{
  "d_model": 256,
  "d_mlp": 1024,
  "activation": "gelu",
  "positions": "rope",
  "rope_fraction": 0.25,
  "qk_norm": false,
  "parallel_block": true,
  "init_std_o": 0.0452,
  "lr": 0.00661,
  "weight_decay": 0.0,
  "train_tokens": 813300000,
  "dataset": "wikipedia_en"
}
MLP neurons of a small language model. Each row is named by its layer, matrix (up: input weights) and neuron, and shows model dimensions 48-239. Each number is 128 + 32 x the weight over its row's rms, rounded and kept within 0 to 255. Numbers have three digits each.
After each neuron's rows, "fires after" lists the tokens most often just before its 100 highest values on Wikipedia text that the model never trained on. A number after a token or word is its count.

L8.up118:122099162146121177140135140099138112084142164108201114118160135195183174092106156166147130100151126112103136110171162107116201120102115077107106128126055119167125173137188180169126142192121192096044157127178158156169101121142136121140094060054146159165158161112155114123116142160063135070167141180162084166141157122073133133108135124125114131107160130136124115191135110142164178150133144091127176108202128102144077178180151122135115111143176144107154048115157132124115145108078104100127115132121193173122100133077141115136147082150131139122151145092152119175127188145158128177
fires after: "Un" 27, "d" 12, "D" 7, "- " 7, "H" 6, "r" 6

L2.up505:139126126081117135138127122089056143109104128113092127170085090115134097150133179141140235117146114110135127091119078101106164098167105132157112109110116177132153168111135083097157099121159103165118131116084069159105113126160157125092173162145082125051156117113070111128135116152140169115033137168094118132168151138112128188152112121079117107161177087116127121159121130180128123096107218170105164103109134166073139156106183189152139121133142137151112092075135159142189154140074102123135151103133115189159149185161142118097154140138196091107155136142118133140105084148102175112
fires after: "R" 33, "pro" 15, "r" 15, "per" 11, "ri" 8, "in" 5

L2.up965:104134060159096145153158110099165150183119209120110112080073146086120152143213166122128131088147165152144096084178153112136098185151094158182131134140134116131171162129071113063098113164090112093106109133069115121083101078135170162098142149061128095134136147142173081128093175107125152130087172144076129139091159109111068134059078157085132082167186131098140119156102088110101104134153154122068134141180107113134172101154166115138130155145140153119124169068052095110099114154182131123118161091162140089132192107131052120149065119153138137124097140164129137069065133091135100157
fires after: "ab" 29, "T" 29, "n" 25, "b" 9, "N" 5

L2.up2:172066087107159107152115167128110133191188161110121099140115136106136192114042133102069135144099129138085128135116129126127108103123180183166096158106188113173138088087110031126108128115161145092131130147081136112125169082127157110151096123146111178130091045099108188143146065111158128154060129134123139108172167132133168106159143159190114162104142156119130171108151101140145117144155116162147130082158151170131117099118130082140163187144149097115107134148165114202129156159146106158059140134128129127111127128120227123138130143203126110163117135179104087155175059093110084143
fires after: "T" 43, "V" 15, " " 7, "f" 7, "v" 5

L2.up12:161174185159114164072155089104102175112127133152069126161086120089140120107146141161117155105133124126126140179125079128111132117069134153097067087132228194125156178098040169127141071071086146135126123111114154095175139213120128126139165111119182137153142164171134193119125112146119109091155173103084125098133151200091141152102096112115109114107115136052120147140088162154112111135133142114164153105119141055128142071091057207097096139077172120151155156138077047118070143150093143091145168107098116102162100189177111157107120163128078104076104135143122128146105119138138139070
fires after: "e" 28, "i" 17, "le" 9, "Le" 6, "be" 5

L8.up382:107199154101154131097163054181190127117132136045121139143111136101096165097102139081098146099122068176103096092136195129124139058143134097166141180148114153112109167054140124136151086159127143178109095159086096130075128144132158146079079117117163129131060127163122198102149127061117153141129154172150117131125100139129127132117119126094140142112129099118095138117092102171083167117097134114115125126152112139122151141137110145152151102098111100146084120141131098120085097176106179074170065101201126133097099139124122103120083107136075209208164160096076144089152090111104100122
fires after: "d" 25, "D" 12, "as" 5, "os" 4, "ov" 4, "C" 4

L6.up88:131133216108081132133140057131186093095104154098128182130117132144145112066147180125137147115157094135146103101126077120092109154078127132107129114175173127186141125070105135092119132136108134129149124188179089141103124063104187080101085202149092083145166125164152109111165055170085091172106136132114159118114163106144053122146131052064091161140126110149168128105131122140119142158173138147207171152135142073088162135086112142106134091141147089109136121141078118135125171147138084104124143122128192181099110107135097147139163150175115160149156141118163134137119144115117148132
fires after: "ann" 23, "ar" 12, "a" 9, "r" 6, "c" 6

L9.up231:091171139147107153101063064136121094139142190123121111181198103051116085102094145175149167112176122120066089080167104126123189096114167072126115121083125134141163148136142160086176090098155158143132127133103159105108094123128111131100157137113099174123085118140130098101059133140161080140111092122117087144135110134095139183142096132141152123102101139141105138104113129144108096114177127136122092103155134152087132149079134172162126106090058123122110142126095179095186204129123149148140125142130140098148151147147137115109167123121149082176157169199109098082220154192126185144
fires after: "M" 19, "m" 10, "em" 9, "the " 7, "p" 7, "S" 6

L2.up785:122198109128118158120120125138085156157065119158163104124138090146157074109133158138109151114110130140166141127108127099164107119116130087165135171130170121164093182141121151161123116124166114142176141034110060114136138125155133149168152141081154154078105164155120161156091122189126149145137232110176171111096110105152150131131110112138115110142156116093179079139214098124154139116114068143094161149128185096208199109076076106160101122099115093103118137179158072131103143106106128183126090197105116133117142075118122125073127090099171128094133136149165112140094110105135072142
fires after: "e" 15, "t" 12, "on" 11, "y" 9, "or" 8

L6.up310:139127103195091144169135081058122192138101047128101141106065169159065115145130167137174149111142155153129189134138130158125088128113120114113154113127127177155115146147075141132120120064098084082175117206067133098092131069136167123132099159097181092098108120107103071137126126134145102098097157188082075140158120110152145065109091101078133062125190139115158094163193133197107107150101133155117091183084089113141115175145177136129141128141140163125118131103106118162156175200116101135138100113142180137129113148151105129129091176176147131149142126106113150140131104206162107124
fires after: "pro" 15, "or" 12, "ri" 10, "n" 8, "b" 8

L7.up215:110069144111115152136124157057075137164084115121145146167164153086162138148114073144153103075172156111117097123129085127062134111160113165077145149096135137168127166156112123177091123142093126211121130177145152063055154126055152112107136107179147120152167172168132135115117108184192123113117165105143157147126095183105081121115127146119118157093142085123148087083129097113121111114165146189102096081160126198170074123111135116117131133103142116175122136083108085159178133068148169152063117075092135154151151104188134132171158130145086187167146145151131124110143112071147109150
fires after: "| " 39, "\n" 8, "d" 7, "il" 6, "s" 4, "200" 4

L8.up1008:141158083181164110135149102116129066125134128077142148204118164041169110128153120125175105118095110118090114122147089141150139178202133132138091170140108122104105129135100143081101083114062063116137140108131106144124155099187080149133122173147138079126143129130170147124076154140158190143140054148125111097143082138141182098112149120106122143183114150100108158099121123140170113182168114098122156104130168099114098169144127075166169170144163149079085144115199156107116177070173124068139184091074131096095123103092153129187074114120108156149161091131135078149094158140139149148
fires after: "d" 29, "n" 12, "Ch" 12, "D" 8, "ch" 8, "qu" 6

L3.up667:192114157140133124106147134143065099088047156157092107113133145175118156167175166107136138107126151127114123120122099159169125098088151123181150108166196142141109167070108155172096093092185127165144131088087155134140060183076181140110086163235107149144127100141194118111130161115078162097170198106168140139080139119086059159165091156135186158107166139123111155096140148069176153137154079163104165189148140122174141077124161158127109138109124096120094109127167127153162125113130124103096169125112109086115140154104165091129124060077158143137118099126185104120149108139089106150
fires after: "at" 26, "as" 16, "e" 10, "t" 10, "st" 8, "-" 6

L6.up367:112142164097151135123113074119112094094123121132103134111103111150174178122116106164137182111123144023119145128139068128171147167142140137171151169141177071098177210143151168060106151125148112180175119191137142124102159112110133103180143103134099134155085224134125142084134173152167152096116132119161175109147177183050057159144118144153090149091183181168138110095126122113153151110142077153110179138128175195139125143141141142084148079119109094080205165132151116210147135160099149124124152107087161111160141122177113144115123126125134176159118114104086127121140112135113094191
fires after: "| " 27, "1" 17, "o" 5, "200" 5, "-" 4

L2.up986:113099111159154131083130140145098207132045134140131126081131092097145137114120126154130113111065123134133098117110149115136160104132188117104125152079173143070144108135135184143096148139075093089077125096149128149097167153152106136106058145113155125122138102191185120147107181163141126108138135113149177089121163107118132120150123096085155147098106163088181185130145156173164135188186142126159194126156133085165059102110076221112121084130090147174118138123088066133121141158122144134158183163105152141133132078137105177104162111090109113089205149122130150145088189180150091142
fires after: "e" 22, "E" 21, "le" 13, "Le" 8, "on" 7, "ic" 5

L7.up390:185177129082159197152100102127117101154169143067172125150105119123125095142112149087198109152119151165095084104102167091128137133162128162113090151137177125168172085110123160115096183116118073154100158131092131177043128135153151132134138103120136136102132090090139103099105070164169120131206095177089074084149126032193099135142109141141082111150134116097144219119128108085150133143095116132158156174156112121120123095116136140132075064148134147111172108087175193151141118128189099128089141088124121146136202079154157095100156127183116139117131113156131119112137131142093125127
fires after: "D" 23, "v" 10, "s" 10, "d" 9, "ev" 6, "n" 4

L3.up992:096158110086119129170102100123126151149132121136104132149122182127074141137107080117118121150124084130170183067096163111131112099063148072101161088158183174084153124096151144122104107084161087187093132102155230113132138186110178097150081086127106105113164174190124152135076145120120125132150076113160082118101120111158109132146124162151146131122194118064133152106142142127096178226140107102141133123123086156140142236135149151122130126148122116123075090155089114121139066117114096135164100159089153142107157157140146211085126102157136129087067136149112115128150170160104127154
fires after: "m" 24, "M" 9, "om" 7, ")" 5, "Ar" 4, "am" 4

L2.up1005:138143156155151154100126163150082084130126091149152074152163148186146106127126130094068183129127155065180195130152085131086119139133183158109076125097170162162152087111099161174111133118134075108100122123125114076096149118142122146122132091103160080161133123113156149056129117082081117119140067142171130104207176134088174078169192116165124113120071120163161125142165138133170086158097172169128140113187132110126133166148110145132128137104103072128104137109153154097115116052172123129160129154119076107110155147108185163088141077130196138112093130189087188143152172102104155205
fires after: "G" 19, "op" 16, "ar" 15, "v" 11, "a" 9, "V" 7

L6.up77:192131150145151145121127154128166071136138124074081148183088152131149152110100106138112121102173084130113090203086125150149141111161127115109140175119105118099116102104110143114144129130094099165112198154145134163078118110119091152145121170078078186220146139138166168152147107130131126115061111124142188139147112110154141134067112131144141134179117072104095114174102096124174133146138124103098118197183091088090097161179138140124106112113119154093064126121084147074074129169112163071111146115176137099139096085149119168141087080162087148146154087066058143093123144090124137149
fires after: "o" 22, "D" 18, "ch" 10, "B" 7, "d" 4

L2.up676:175113108084167132172123069178156186120137142140117078139075142124077093135188183116123121073117087131151133154161102099060154169110141147160182140143206099090107133111104113143127131137131121132150150149098181114180121079147168152147174093170134077130102123211108108153111102188117111151168143094172126076097133160144085143138119116135159122151167153145073113155085172084125101153155120111119150096109164098153118140182156101069175116121129111128117065151137128168096145126213166129090180137152132113134134200089126107117150121089108126136130141090155141136110078088062122155
fires after: "t" 19, "T" 13, "at" 9, "oo" 7, "." 6, "St" 6

L2.up451:113141180134126114097104164153148106126112124112149140149143132122118056111079140080165158133148061154135109124131122121133166098128139184132060151159090066139121133199142182076130119093165097110159216117074050143114145122118128103162077117128139173124122074123130153102128127141187204119129145180135191183175085120113126184121080132122107088128114110105109142145094117150223150144177145087162153186102175081120104121202134117108118137114126097113106148124082144129128163136091127086144155128202071118121118173138138085102123088115120120100107109138148152084120123180119155098
fires after: "c" 21, "Ch" 12, "d" 12, "D" 12, "H" 10, "e" 6

L3.up172:154105182060167195106142178177135110065069098137133100154135135175117118093136166098101154141125178219119163113169104095100085100081138106141118162124121179105153118139127118120153108152079080130143075103120079114197097165154152125097075149098128128113118167154152122053118166093118158130148125121131143059124121137116120173165160072134134111098151118131143132172138150114134114192115141101102161143076185157134062107103105159124110138162075127162142198145104105131129177169078149149163158183125171113196111133142083179142185142027168162108134133189133124123101111101191084119
fires after: "re" 14, "e" 14, "E" 13, "v" 7, "oc" 6

L9.up1017:126167099098112170101146141099098156136088081143144138172143146087124139134048126056108162153090120139168174111161033161109118134124101110120071118061111211165114128110107096150123109107146100127097152187122063145081132154061047129160137148135147089095138131169075142102148126134169136123131125061148140185146149175145069134135115097121183160186117148136132128143163143079189107096117111100075129072215164162124128124123136051088142130159148150155131117108132130166113126124175128184137118086119127127149156103125108170113128096088111079161109143116157153169105106104105112104
fires after: "| " 51, "200" 7, "J" 6, "199" 5, "0 " 4, "B" 4

L6.up141:126132190113133148119138123169173183068135078179108105095061139130164164078129104107128134092174145110143137138179072135120120138050157116097160138168128128119109128079177119130181150095159113091148115116091127121103160087102114089080131136092113056158135150064147159175102125154149087111105123116133178127144121113158083201151119131107111150038144075176122098120104183165085149141147154094161121123121092168103197114080116096109153115138076177105149125118141143095077084169179141172166073131142172132130144094164117074151110155161135131147125107071140146207185158150123149099
fires after: "u" 23, "r" 9, "a" 7, "es" 7, "tr" 6

L3.up585:169163170111157122110136134068143165089135108096166093144135142060150099102139146078128113096117143092100111154141089036102156124078103122152103143085104100183141092180195152170130149115117118111105111165118149158119159122154170115073107126103108106113181116121160130103151134127110111156135122169136139146141090155255107146199155105200097137107143095138120103135157092132122135148154118127139132128189081150185115092138152118111145115056108107109141114134133171148062183115146104169118149147167107150132104049114126075161083133168146180138064129184137136122138138130123088129
fires after: "ed" 19, "s" 10, "J" 10, "es" 10, "ar" 9, "D" 8

L3.up267:118107157118146136102128107105156093101221125160172143109100151146078118137081130143082122156095148152154174116162141133123086089096089088129103113191127089056118118164151143080115079101123108119141131161102147132149134160137119092119097059080083132137099099159076070126176177085091082114185167127159098146118135127096122121168159093132128111147135177113119139149122125167110150105222084100074182113122140106148104162123116132114146201131091096094144150198145141140137136145177194130164157146140157144114173119163162137127160135060131174130171079113101134104174145165171161114
fires after: "W" 33, "f" 17, "m" 13, "w" 10, "M" 9, "F" 4

L8.up696:130148106136112108149113157120100167131167128127065064121154199164152150107084201091096143168104122130061150108138095147075141121142143130142131145212110154151096140151113084165130078142083114147083128219113105128135165116140123187098098096122124147121160173088161175122118110134077165082097105129127130106084169134127137147100177077161138139136145154164121175137162104149158028115108174178094040144173111154132126137096114159152133208114114093120091101156128113110120154117168153130104195131112129112195119164138159111112145129128162196132100167115118071096122139169184146152
fires after: "v" 16, "\n" 13, "  " 10, "\n\n" 9, "V" 7

L3.up22:148164141115161146181140145196166161098160117123194150135144175087148129105104131147161140109128144149180149157145083121105123154139194118101111132143102133144130127114146118079094106103167162109122118146082138149093152226113116136132145096139097203147077169189086114195129175152159083103182112095170106146073129113157151135104113133138182117146162120122118180131079084146031106185156080104111087059103148139095157158114116097147119148165116110160122112137118162076140095082061155139153226177150147126144084106145129148081144110167164088104157129140041130123169124191116201133
fires after: "M" 21, "m" 12, "u" 11, "v" 9, "di" 6